config.toml
intermediate_size = 896
rope_theta = 10000.0
rope_fraction = 0.25
attn_scale = 0.382
bias = "all"
tie_word_embeddings = false
init = "uniform"
init_std_qkv = 0.026
optimizer = "muon_variant"
learning_rate = 0.0251
beta1 = 0.95
decay_shape = "exp"
max_steps = 3298
MLP neurons of a small language model. Each row is named by its layer, matrix (down: output weights) and neuron, and shows model dimensions 0-191. Each number is 500 + 40 x the weight over its row's rms, rounded and kept within 0 to 999. Numbers have three digits each.
After each neuron's rows, "fires before" lists the tokens most often just after its 100 highest values on Wikipedia text that the model never trained on.

L9.down368:575429534545466417526478536548433511532497535576467529513525482523495475506453495468527496510539526480487530428525490537472525525471467543490463489496453512520514498473523468470459497517511480566595503551510534457557471547579501491511454531462544467516507458513566541499496495526490461564512507561518489512466448519456420483494568524475597455531542569464479487474477467477466492455498503475462486502525492485488567540496453576422483467522478526448555462449455507562488476595505505437448516511537428448457415421499538537520528511549487556482492468480446470556478587500595508479
fires before: "0", "ary", "2", " he", " the"

L5.down403:512483580506498496554464521521506532462540497513468526488482479460509523491580465543403498508484490565502563577553532536538472486435527558492516524407487532521507468496446485525490526500525419562477437499435535488476432519498558590520509510484561486484447537457556528457501512465527472471466454434455532441562511562477518516542519495493459539465510489537501489504420524564471506458478545525529521491587484511486436589523498456468491524425486415557469519503505534511484478445548446458567442476598458539523561537510540515553512539536533534454412463516502472429539526473476530512
fires before: "ess", "it", "ic", "d", "y"

L3.down607:494509545550522510534578506489507484526527444548502490524478518514558521567521468458490429493607499501481471558513467446413381482488501473466477524441533537539534425432458451482449503560432485499529522445530455457560498487484479556482429546559507485461453520469448475495522518500555541492482441427507486500539494518492501519526587521490572521478507519487458512488549493499553497537552539552492496498471449518533527503503548466476394522547497436466572474533527511516521509514479436474452530507493483518458514458503450440495509526448549520525466516548496499453541490522561548503
fires before: "e", "s", "ul", "ing", "ed", "h"

L2.down770:542458482482558465554528528531403477490550488551497497500482471444520496507475426527510510502460562503479522562439501550551492422519584520490484495404443538466532554503509508510526564502545546553426528536470480543569531502547456561538530508441504415493499565510479520528526504518518516454516474465537520589386512493486536520524522545494465495535510515495491496518505473519498447447446548464445502550503480475475481516469450500492502418521459458488491574467458490476448516478516468537591417550460451609440461565535520489505492459495510475440519457520497566438435528505566468530
fires before: "ct", "ing", "ent", "\n", "ed", "re"

L5.down102:571514541482506477441501523527468483510513509480486481509523550375496466513474537544506489455464557509521508438507556470411546384486590513498543489481446478524501475539495509495491558408489514483464541514513518497491502517509474515483481537483512468478563493467424448522509479478431452501517433513530550604531477452548471472474559509476529543561503540548508510550433558516478498474542537529471563545539465505502497468519554522484487484557487512490554508531477571535522523440539496410455490472538496527459547513567476464437410469503487437509479529519576548520508472487512557459
fires before: "t", "e", "m", "ation", "em", "ed"

L11.down280:485481570534445512551472495506458548472434547486548546482562432489484497565514588516478548527581421545499507435525537527492449478464480525503522472471549471478511532497483445515488544582500492491554505536450478575540501401456500510538436543499559448503561492505473489529516512483460454530487405509505507519530459451538490487541472508568454524486547591480516498522522459502495471531470468470464472535471481483453460505596450548521490473512496555517482443487534448587487462555496415511426492492543485475562483515632501479447479524493516462510459476499453493485578587491482577382
fires before: " a", " the", " an", " for", " n", " on"

L3.down667:513494526491554479550525436421497471547472485501524520527566493517528479529483535484479498515588558483511474502435519500487525609542542493512579435554426478590520493528484503488506523504506537521488512539534524523461497493481450487430489570494540584475477455467543534460482439442489530464449499550522571551460541494437483466544406516510583518493538482519511571521507453488556516491537440462483550485508494482450473427490498466520529558473529488530422470415473581493510550531522483526456463466450533460508483559389508466412517449522514439522495509477521501535468493491536436501
fires before: "man", "r", "t", "n", "g", "gh"

L11.down86:512518543442542505460523490505508570493530452495439475470485542506558468560502529522482526472566495467482514482456570516453531478520516516527531518546453504483562513472499473482466475515552475484490458478494543575555391571470429485501426502543560465583537469482469467457486512533561490505577538450506551511550467474533503469503495502634484467497521531461495535505507483519486430578468508430569512533514514497469512454487482542551504481553503517493563462533542551500427466466479467462478473382493464553430472475490508445463462425594467528441489538530500545495453500498510545526
fires before: "t", "9", "re", "is", "he"

L9.down887:507448500541480502554449538514520512550527511433472524514497463561447502514463434515491466491487454551473482502496545561538504484511505506529515488557481511446519467437543442536539434502502497496494605527485507451543474442462537529555556540432485442474498505527483531434528483447481479484410567496552503400493534527475499498441579596523500589507553424560526511446528507487462523531419496502511562471479508520468511460421479525475562553472470572551568517514534511504558498541456474517455463489497473455402523472477582503522481515448441486481498508474489513530524587482486442510
fires before: "e", "es", "an", "ter", "ound"

L6.down185:526479511461492491478525503542447544479505532525543497496548491503460573453436436472463563548471567586567413494500539545524533450531494518568458472449477491437576483445502495547524548513533495533503437483454444494484490509448478436483475491453539505545549541486496512520592498493518471472530447528606543490434570513465485476473456469510486564460479513417490515428523473496497489545524515466474502539535505467541518538505564502521480518520500539528513537488492518417469536477470416509545503456527410542446555542469495530565544399524524485480488482505515589516445561476578561455
fires before: "ac", "ed", "x", "g", "n", "ing"

L6.down496:583428501516483481492499550488452485517495440543437472527479473477501455526543563419528481447570489547478476451510540522446526475546490369576529450548488503475539528447586499469527554526488445477540453477481488518512466484460516524528468477533498597469480547531589519511512570434528466473518512557504514533550519551511501469485507439482503553479469560489486443493502509543505442538608460494448509509496478528449440558551518522450483541524442493434468504448461551546593520517532448452446540465533482516524439492492503462466504472496557542468489502506545492475535509501549518482
fires before: " ", "a", "ig", "al"

L6.down376:497417514492496490462532521470477502491497524491470503458544465514475566500469562441467475584515525525483426470521486449440442518534514519512512474495512578533488510475475553553552473565488474503567462474425476428517517438526463465478532441450482490479538447489470524493504580542482467496591429477534486487510505522500502557453530536514497511588543569478479487479479486510468505469497450480480534489539516475502460519457499510506437588484468538555545572567458467483498536500466512443505558509544455564487501497483456518420466466575526531529581582466454542540489537495514521518
fires before: "e", "ed", "it", "ing", "k"

L3.down439:453540454433489498496533535470482457478439513556524510475493510418467435438504504528481476458573488487505512498557513506446557512460532553567433479451444462485445504535533500500500406507523457468559590561526485458477488465475449505487472455409585479461518489482507507574532486434549494428531485525455522513551538504561500500475491478537560559497590498455508496538515476475480540469429467436404523515542484509502523516505471561520466495469504508526552483501422524554445550507540526476453491485510526506505583538532500543504453457441564402525496520493537433517483476543465482521
fires before: "ing", "e", "ed", "es", "al"

L5.down561:503537513455584516507448560479557466446451524526466448455531423465485446466500478500475476515533487461501547539431506476471517485533578452530481486396454476495555490490464498471451551482527529495392530552456450512496501502477469518462441417487482545470503521518520486542525542459457499497402516518559485545560505523533514519473475522534474512507492504511531508483584487540510513511462539579505608466563505451525435532465486520519524441468420494430543504559521475568523563461512517480497512484427482449506540542560492477506525543507502487478485581545460549497528482606538461440
fires before: "ion", "he", "ive", "ment", "e", "ur"

L3.down827:444453492453471444461473449574497463504454464560549526488439455520497559490456503515464498484569480553451509544486473496425467477496427511555499481520492540525496594497525552545481569515584572542518497540523506480514532438470532511462457529457490503488576580520453490471464548512439512540543520540437528497555564522539458550475559589492471505449493477503528544425492515528475484568564534503545508533533470516483479468466475444521514518445462471495528421460450406493481582484500500509480462483447548465517530444503529505521473497563567486482481527529542489558515537415499450381
fires before: "6", "7", "5", "8", "0", "9"

L3.down589:544515469490485520528481439583570489553456437458487539479433459466556527474447473488532549409485509546465494461514494481411479455508425545482507496450490520509497479512511479509568504509490525544488507491562478477549490517520469540556444466545570552513515531461475466531532505494447545506463427495540525510481498489505509525474517551550537527393545447522517503494483481481522531556506490522486531478523466513491451444374545523503534466563505490385602454542497493503536553472513468497459524501478497476491484519603458496505358486552530481543484425462522551471551597473505514504
fires before: "ord", "h", "og", "t", "k", "he"

L10.down317:473467571522504502423539508492461520473438453486545491521596493479546468515470512426518534512482484551513482534529471530506412474563495517502461509499510561575450491490450493444453526473486469594489528487567486460522469428494490517516472482545471563478507472442576551522521432510450476471462487437422498508479473551428415485504504513455494531494592457521510431455528537530425478453514508482499553502496415426567520496477488473530442518514433500440556491463573509540518506481590511532497550571555474526482448427532551494480509520483572486507431520521591537531488537547452488510
fires before: "s", "e", "m", "mer", "es", "ation"

L10.down106:487494439502440492501492499558471515520518491456494536422481513535531486535474501466537544552502484505456487460550473500470491574492577523535440535447409443549580461445554499450535439492492524481458572508508403412516530529538546476546528485469530551491486477403528596489528492536514482485537486542538495494514503415461470480536497500500462521447465480432544502513578492504460475506490516463468515534539476530458480523530502462522462477523494504518489546489513462517455481531527594558438520577548544510493452597487570477519495470509444478469443430515492516485565500535569419476
fires before: "w", "us", "il", "f", "ff", "im"

L5.down200:508479500484457497472550486518498414557494471458539502393558528460440508503494545488545466558547557508546552519470500471484429427485480517556540468498537523510445440518479531516465478445533570513481420405458552477572483441533497491472490569474559521530505497573536500426511545468569422512529560472537515484558496563505495456508523537543519499525517490443501441479538549441520535473443538489490475546513450473516503540495539537507433522474508486418497513484494515459465513497491500502492521481449503537506514438502456540557552520496513518498429564459509457519518567439513458481
fires before: "il", " the", "t", "her", "e", "l"

L5.down197:553469456466501536553513506573484459470541473484474560524488445441456522503515473497441458506509446455606477476486504484512534419485438481507450510498491414513483480576496516531471461536523528446481465423501503492493571505514532515455471569495604512472510502590459519469430445465544470510531522482517512431530499480469559469414565525461493488438586539490479425513539514493487575455508553451528590505593457433530567502415476543530492584446544519542509527481523492575589488472517500484461516466480510525509559504419506480491526497536393456543487519495501507459494527498565504531
fires before: "on", "t", "id", "ed"

L11.down706:454511492497538542498469457502549448561499450458539481496497500487527469527465481498486491504451503472494523478462531462494491484505490484498551553525438551513554568482495486508553482499534565517488544522488544526560473468482455521440531451481472524496597502493497434538515532476502486414465571589492435414516514511575480507472530554436505552545492432589540458488505540437475520478456553512450492487553459512461528477443513485465501499547434520486574471416484469492593496506534486430484492524450480512488568444505492507415589590416432496504516511558479549472516581525462510513
fires before: "es", "a", "ain", "an"

L6.down275:530512471476588532528495467492408462482479533465467485507560494469472523484470501514563499504540494543522524484501551478438444425470567516491476473518500447465482599437549485503487543571547541493524567487439461458451572485506496497515473512502418441429522563563522512506501457538493518439521469469468530488503545465440493446541559480494563520561515537490496470445534566553512444492573470522421511504585466513531404404601560473483494518500487459447563494541486575504519537525415465446491537505523517483482507512587510457538542473530496466507439505506499505494549464426497494550
fires before: "ed", "ment", "ion", "an", "ing", "e"

L3.down272:496518450457518474440495482478548470464506479502436438536447469530602442460465584472502554470450555500455461466568498479550518531505502485515534500518513575528540564503508438520526488506435435569444490542464462465454436521480432517512442469472450447522536515486560494495491470474475522491527602514429502579522484508534511577565501547540511501488536483467492442470517518539536467423524481493495517461470483516470521422501601487475452504519504525489426572443479590568513506559564508545462458455463458553583461505454538520535533456493502492514502545493555495431515484527613435559
fires before: "n", "a", "t", "ig"

L5.down482:565436487506541491560453503542519455455426477476552519445523437470543518486438419449537472495472474535482499534492521578515490450442495481430476471414435449533483486547485575512546532497534444454491531551522474500487484483513479468443445480466507509561480536528460554463466522524529500474559442567471527524411474450477503433508544532448605480474519484507450470420558540517482519496493546466512537536570508556545526470486510401478471559443449491481514550509518533504495473497460498481487549536530513536485521500508514517582484527507412548475482494562484467512476550507491475527
fires before: "er", "ed", "t", "ing", "s"

L9.down629:501549503499498433493478501495564466421543489520513465495554614541513489545401485433497535504522494534471447582450519533513535500485505391515525503441552550498423521462478530535549537502520413507572524536445485412449574506455541509499534575509510448458467485518537465523560553532489474544454488476505525494455491464499501532536440511434504499499440521452521449510537543482478513484491480508466518553560498497462509497490499552546464543515498448481501478492462469543488611552466484474474490509526515503413494509455544450490507461544484407543604502501501515509538446442544487524
fires before: "\n", " ", "c", "en", "a", " –"

L6.down239:426544528541452488548511545507456484492438483539445495385472517510468468417538482490527536527491495491504548507542575480501545517465458488497502487503453540527437469544507443508547538468458582500584446551564485502490513449492497500477495437530491490549549452490442539546505578531468451461502486451473456533513467611518554590454534545430474506531404576520518472490486503476508477508509451473464469524481436520450512460553514547544515449511465474532464568456452514472506477465517488499533497416480472500518420439479517459508580522583564475521532461500532486528484486525473511562
fires before: "her", "t", "ar", "a", "es", "e"

L3.down330:412504486452493478495507488426563495526497481548532493457471482504505501480533601429507549474532498503537432466480519550482507498531464527520505494487418487595513390461461539535576497498534486552461456516485496476570498525465485426470419426504559458545561509495535486467513567509534488545498478465502494501506511540549479547423511516612487467530457505478466468461579599520575486506570431523460531484439480518531503551531488385463530570525544487480486530482511568533505516506495533531544484470553477543493477522523530465454543435548492427482521499526514473465477521508512479502
fires before: "is", "n", "om", "am", "or"

L2.down700:511526484467496518480513513488502466421438495519438522501487495500456428461508516492478466492499468447493526508509564462549498492509525434490518525401446537535555468469500519508616456533538433457501534576458480451498527493507455521462515489488441489486532478580547483507459526498457479510547510519489485584530418487533567445477529452440493481532471534494457501530527447558519554446524402494481493524511463469482518542518496606468380476481475494498536593447428567482495472509504534490553483490511500479502587490521520569480534458520512451515551546481463536507465535564464533574
fires before: "ity", "an", "a", "e", "t", "al"

L10.down863:542480501528443454436515466513506562459509437470540473458525512519510490420442476517574440494505470480424506450465433584464544499513504463462538486477459503531480440522455524474513504470574512546458516507498490478495594473540564532522479478499539516530524544411459503518599503472481495496400570460502511479526515549438451501565419449485522492543510522461586544448506486510519539489568506586514557460515558518538465462609550558540519435480509534535444535433476492506507528508483536466587517562541544532419527501543456503493483529499488484477494505493478530460518431493480480488
fires before: "h", "ic", ".", "is", "y"

L2.down41:501489476444457494548484544527470467525505435495540463465455512538519542464505486435546528457533467516522463479515539488502448450420487467500451456513542518461534543504498497533561476507448444525498519520495470461472433446535541500603447496570509539483510496499466474514469559526468579477513445492510570480534480552449498484417514505484479440406504391474472545483502534491491493565487497556548516515517505436451485455490495451548467542534485517446578469542548452498517478427461543534465525490470518446537456562541478489491455558499570448556550432553513529474599499501555493543
fires before: "k", "ord", "og", "ation", "al", "ast"

L3.down352:519501565537522562453470531583475515437438484524447510518503570470560497497457517493527503490573476503514437499517478412501495508573494488464479515536491546496532529535447475549525479523514612535512513438511476527507556498541492411535474409542495538499537419575544402528475540570453512560461474514510488572505508469499518531476509472545488448478498587481508481537511496451526568537461507514512531452482560513513469546400466471475470500571487522526497455474558403447513451459524463417505482502522510529548523518455507503474506518459396493480496481490475496452557346544480476481
fires before: "ue", "on", " the", "es", "l", "o"

L6.down433:472474537469405489465547495423516511491505484565527522486562484512499491516497539497444511466496495485541464411456487496529466519549519545518508394553435543536532556472500493593488441509521507539456519504407530402478481542472520539463536511421489484476430576475568501466521458561478513518443513446471506554501471440564509495509562539572453470525481455524493483530517468489525495485502525510516502586455489526468519561444470450568486479484496470486455466470514553506587492519432424494557495517517526485460448504534556462494471415606539481468488500483512429494496518483576504482
fires before: "t", "c", "is", "n", "gh", "s"

L3.down427:554557525467485530506539498460454469503424547541451551487489516435434476520542515498524477483481493539475521454486566542474530495474523535494505488502524456503556499453550521537519461523531432517482502522475541477447532484535489600469486503523498460496521409510519472546506531428505444467516508499479478519455381483544531526534468559368534518523479545586545471475496553479474567435524547426521499567519508544486446459563459515436470529499475481503488527586547529466516470551518472429468467449577514478539493492586474505529524561572519437542583534468473567501537474497499520477
fires before: "e", "al", "am", "ast", " (", "y"

L10.down694:483493494451525483507514575586524522522522435483505519446581427539498482522564499493458559464521569484531475523512523486465552467428579497548521509490434549537457437539452532520532509510461527572447534459523502556455480522476467534512477473488544540500475416512502502571537473453495485514472521495512448416488542471514408423494527456513488528483456534472533591435610456577516458431518436495525507490528488522469495445484529546586510546509526469532381545534577547512500463456567458470471533495529555522539521475462493432457501506491424429531514533458508444467500499545464483550
fires before: "9", "8", "iv", "ion", "p"

L5.down295:473482493511464486501437497507473509475503447485489474516547571545502537520427521519573490532527458484498555492517477429450558504478501421637457509461444514536532483506514457477497463487523542539496511416518438456480522518481540497616436483517537449489493502459509437502554466467471431514582543527552544477531471482486513510497537470505497505539497503551486446510555536532537481610506505517468508531496469471509547439563562530501449474528401503524559515468474516481465517562583478540434462555515489503539431548525553467493489585496477466539465424507474478431541528524516474491
fires before: "w", "it", "ff", "il", "z", "ight"

L2.down657:471588524454560486543550506532519462537459506463482431535519480444523521556554444437534464519462444496480473523489552505572493482482489477507469500478513608544475485554479512438457586470447448540505484493528531422450471417530531427513562482485498494489524523517477569561470416506514478447604466487547530517558495476456495448510522516431478508469479564433546458471490491556485527514523520518482558439537512520464477507518483456483491541464463547491464513419456519474606570502469512503476480501537540439527484530517506487512489431567550488533464522534526550464490565496466522419
fires before: "m", " of", "ic", "es", "in", "y"

L10.down755:473440542423515386525506522511516490519514497491558461504568526510472424533441513519439516475434537522484549554478473463509468568546482518496519485368512551522445511503533571487558557468540441517538503455489521498495431420436559445420414526544412541487503545457414457549482465506548473493491515524498506482498560522480518506562500520456495482530518525499489499548480447472517494492516469462437524493566541475453528486531592507465413532493511493596488491495446466538496492539501470493425516514463534524467513396525475507504451461584590523506548435504476459505517506471514512506
fires before: "as", "c", "ter", " ", "j", "f"

L6.down95:574515479447489443433503597541504561464486478517445501523576460538484542476462466500536477534516529495552504548488501471427589493488560538537453501477499516515425521527459467517483526553498507490520561539466461523536417511464461500477414466502462462537477458532435503553491505533483474465484513527470488503509501468528435463402419435503515532508508555515527516485562488516425542532531454578478568490522561517503461561378485489474438519533514528623416492486466570497486503515501479461525480472465500520562544565476474445528511463540517523495534535489520560505564489483516493531
fires before: "p", "e", "m", "ul", "ion", "is"

L5.down149:508476532447454581541485565532534606466579494553426582470496474569484513547429509481477528454543541517512513493480468497504493456560490474511502454493517506562515487496434483472475484512490541534502494456527544527524555522531520453425485555529479533390527485501464486504535550537463481502475474480514476523485493401489425514438398509535553442486494498494513411543423587493497507513542500530520519397557479494474520567464552479456484496515470564471517493580499513434482522477518463500503571540485529495551507498569513459470554491550494495517499496586445539561479516526452474412
fires before: "ue", "on"

L6.down462:514514579566551470443520524495529584508481467531485492422467510478503536534522505428492492496504515559477466541593431490524505476446569564456531467498464466477500464492515500407465433501559496484506537515524571431476478502419452554452523507439533496521418447530447486499533511448516528536557458524522591487550541506545510529514510506504484508538483496484534564514408479512520466525483514525487478457575540472538479517526527539554569542435491463440540513444523554552576437433476491490491486530491552468502474513435552508537538489484540528477536553502486470520456538515497484505
fires before: "e", "al", "ers", "el", "es"

L9.down478:413422419526515497468531521547498582505484542503510464462471412481489509478464478440578516471515504519496502491523434487453486527490498500482485500465454506498507554480497482491549531531497432568506489426583564490542485551446538471404470473540526471511561498563506493497491507548520471452502445505479460478559483459501501471558454444521490532505533484505479490461496447469462546631489453462488502530510502492413543509583513543471506553523503475494549468521506479530531551547549463493487541450523512496399459567507564468509516528528554497530516456544510560565513565593526505511
fires before: "0", ".", ",", " |", "8", "1"

L11.down689:443547457496528495499525439407481480456507505545449512464544481530465488516586474509488507474527522542587455478564493456509466486472559479493560527495468485576403499488464464485489556442536492531503513515454460492470492445542516527447533523537479527460470465496473542530557444553481499505572446481497437600471530494556500488418485415473559537533531459470526485476520503440482490456504558517495587497576473478472503577557448503492461440542524515479494508527514507507532475497480529457502461543440588613506558531520468465406469465558534444485545470509528509457495464458510549445
fires before: "ed", "ation", " the", "e", "ing", "er"

L2.down806:484487495492523478523541452475524490498553466471500489533601524499507470425505458462505515537541494507516510496486442520475505523514434536464446523502436548537599462510504481519471435521502518496480456464546491493473554483532464519532541434530480508552503458609508476491464601525427491500452492546412506431487501477461491484498490543479471514503517474540568575518511517552500484461493527576435498456549428504483492491472504506559540503419506506515535523410549571466468466524581465486521512561506513465552544539525479488547508489426540530522542550513445491430572602434509434443
fires before: "ust", "an", "ain", "ed"

L2.down554:402464469495450504502414441495550533536459570515476518492472539462507512454519441529505476474600541628467495529499468570551514561450512527397495499527491478513510472526444519561529465502522493480465557524502516483531526527471568492475514462504547425530519478539425491504481505417511534517489541508547510484542463508562492560475408468474499455588492524509443444492462480522517550490507501513544517469482503506540448513484494423458450512497486489457465495503497507496468468463498414477468567516471423521516563568543481480533539533462517570578485556503456517468489460460611581503
fires before: " the", "t", "r", "it"

L11.down269:558538459494472502525495475488421501515489539571521458513553471520452567541447488563563477462529547560496504448542519451504541453441482481526508490452465543528467537539493554467497485495525448460512525472525491489500480412466499552537421438524536539449428564519576604526508487523524501491510533487524451438431464478428472472500499507437576526471481486517453494514524461445512519542496560510448525537453562505523461574448468499489462520454578467581484498506515588455547425489533469490500484429403572496464497453445501522454504522488518485446471520461525549551468487589515523503
fires before: "e", "as", "ed", "al", "p", "ing"

L6.down107:511562498457536536498461485452534471488451547486483514464488497460552530538531584494514555537534483547504506481533446492526443470554450446490491531414422473532485484559477478458541566514459523444561562489466536473461527496511521460516563559562526524543501494517456529537527479459439623433548470510408494525490462531448525436562486395506471537479422520508495507494555540479524556536510511459495511544514468460486497509462452473492497438529413536493542453524503495446533469548563479448466464471430453545461514536467517477566495504555566566515453426465453468478526401526477455522
fires before: "all", "l", "f", "r", "y", "ad"

L11.down800:481515535593557496570432516469478500486440546497487454403539511525546455536445472463484500507505487467508500541518550553522524484549479587424533515562541511526516509507488530439559470500473518456506552513489500461549460492492462553383475520493512467498504502549555446416520458493518573476441514566496551461503506571471426516503461464455520489530507511557557493514519466453450456522545400498523467486476522463480524458533466445568501487475503423533521511465460479378519449448494532460559521474538515479503522535452533518573475454515504515547573515471591607517522477502507493548
fires before: "ar", "ct", "al", "e", "es", "v"

L10.down785:517535472504430452524535468493529450521407455399486471536480497527498470516483534472481542570511466582515519480498511539502474430565502529499543546445539489475517459513413491461503426447517568427543470543472474573518484541506533539489522449578529555516490567514536480540480507459446541496540501503431485547508485522545539574535503524515573559526446461480517515428534479520537552428457531476531485550475550481551458550504484538480482431568482466506517464560493486400549496495521501511493474462560505511483519379428492508522443469515551507489472459520472406464504472554478535553
fires before: " is", " was", " h", "s", " w"

L3.down319:495475461452528522539511507522523500394512532564479533552530491504481474502433415438514450494540594553485533479477509546473475452439531575521485575508450520478467510536518535501518459464506504523483431479473502518456572493458453503435512468430519422504433548555460551532523470498505527556519523537517476547466475568524459475492549439517527520428450462496506466488561532502424555577558485521489513522544502478509516530519546623451432482486422511497455542540510540574489558483550517492492470530532435533452467417478528475529500531461461485514474565535558442491458515446514519526
fires before: "n", "0", "2", "1", " "

L2.down222:546548529445575495496533527481483492483429463508480483533550530479542548536479476522508494516529516525470550428500479518461494521442565510546543486504511480551492516505483463507478533526479469482471555487461462486449436516453512546512526479512475434490561498514477548496513517485562552468517506436490471542517520432463514482552554494472559532519522437489454469418485457502490517534523497533443520455448551511530490427497502512499403529465469472548427445470475548487573435533492497535520558502455439453496538466370457469455546430560499507500471534456510503585495546518464540509
fires before: "n", "e", "i", "gh", "g", "r"

L11.down807:546459485531507501479535472478564455484455363551411463468440497480498509450564563475509560475443467540460508513460489532423634487522491524459441500501422491465488542472576544409499507509531526525552512503512453469533494493531571474557504483518567523539530505408533519502489537541521522510442489529490499473472438484496490498475494477457451517478542480482543467557557491552566460485564500501461480541474429528509492503541550457499531442514488509525601509499456536466535509581516516401496458566471497429475511488545495458531499461539482521517416464525455511441544433563524556481
fires before: " |", "y", ".", "s", ":", "at"

L11.down767:560504473570486484494540500508462450508513552462446478473554484495480510532528469474529527511519572573499491417538505469482471483532501484522561499462493540524514509474505570514469444457592550541542508520506572479525552543532511481504457451494500510427594519409484520478529496440493517494562485477541529524468484463567548460458485470469480513481541474465466556492446540461503525485448452516415484534593477568471512529507517445431516543515513546511596521515497529431512574506553504412494474496522461496495533402525466596499433463452526550508477372506540486457511523461544482490
fires before: ":", "in", "t", "ew", "v", "ation"

L2.down529:437486553494428475505468533512576533506469494566532401467518587481499519538533487478575480525565447505501447434450519546469489502442499556556487523414483489481463459449488473459476511506444508539423562499497471568520512526527494508494424446513468470458444493571449515499492484509564565472480526535495477509501528540488524472579560455465480514549523493564562522468506549461492575518454481475490482482474519467557475522557507489538481415460421512556558545515450432536455461550452493526475514552487513494451456580534574502479431483530526467512538516565501504482544485540481418478
fires before: "ate", "ut", "is", "im", "ist", "d"

L5.down286:510469484459493447505517590547480555480555471526543582422480569505513462524480525500556518554478438487514524525487462503571455430467468496499473472521488489457487591480476455507479516478555544523478542433420471480462499454565497545531506500530431548407551541527520568509482455542517543464500512450456496481446481516465515501519467443475422499519442578435495498489511461513488459453499502500493509570443520523579522493526550472536520465508450529530525582547441493433532535422549470422521408502521468539408467526503538485494593544481483525480537491549528562476485503466531567556
fires before: "all", "on", "v", "ing", "ith", "re"

L2.down134:482509509490511524493563484516422491491473591456428500466505421559500474398490480527597540552491495500543482511473532526549530552533498540487511504426528511505502456560399487489508438485493470506466546506464528478518466512408524512538544509527532510549505452491565478469473532521504534469469599509532567503473478436538554491511392456524517558553505414518494482469511492480525488496505453537477492431539475496487500499568572573531492511467462488542538495510553506494461406510611431561538508476443507505499536517483540536445518437447451454528543450458512488500478521524484523509
fires before: "ly", "an", "y", " |", "al", "ic"

L3.down444:462434444449544511514421508492451530554434498477531466433527547510489500486486482512492477447569535482439467491530499591460456538529528601528511517516430443487477436577486454515489484554509578535543472416524489459537471558461519450427469488521491485569570509497506486539476530558517449482532551539526505530432452617512551472461500542513549474545491491437487537516502471439481558552447472519555484541530492452515514515509547413580507514505527499448496470508461483480398530495494471492462510403473437541531534479472494519561515484494481529505499514481507504558412508495516469483
fires before: "il", "t", "he", " the", "ur", "l"

L2.down300:559521491409478519459490480581446509497550437578465539503545469483517437464462467484489491576584510498439516527470439505497494480453482578553580540608478546496500525533475522506575527506499518501488509562546511507538467468559490473439449452535483435483527490500496571470521521539519508497498510484541503478452526513545508498532518520530471542470408503492547455462460507488367540580582521526420523562537465522504483472456499514475493539501425524440493442458453475507504503510495491508501542531410505557474546405466521434497460548565532513486428517539503512510510499493521502431
fires before: "1", "0", "2", "ation"

L3.down32:520472527489524484483491504531507495551464532429444508499516513472482546525513490515526503509560563474533454506516445564498507553494474430514501478510444507491514436473480531558523486501459510552503536572504438506492578543493509557461511410456475428465487529573504447494509452540516607515518507418508554448451505433473496467490532577479471474561518535549499540529511585442483521466534525534454443501504456519533429561499449509481501496399463513423585520508506488535504478603527452493455544526514513539500499522538461454600516530552422443509528512501432523533468489469560448496
fires before: "ed", "is", "il", "ate", "ic"

L3.down811:496481494535469500515429505582457556506531517506456520511521478451534431391479477473501499492481558471467505517512479480418508490438582545530489460516464534478395493493532451411461486519561486565532553559594517491502525462464521435434505505518518495480528526509489519491510547510441502524617492566468527491468489484484526518526514518471525483440455507513449524516554529486424585560539487417474516535441472457481510466550512469495477505552434464511459416467541527523516536500508419534468447537569511539460479448521580501474509502538552545529532495491528435557565499497445522477
fires before: "1", "0", "2"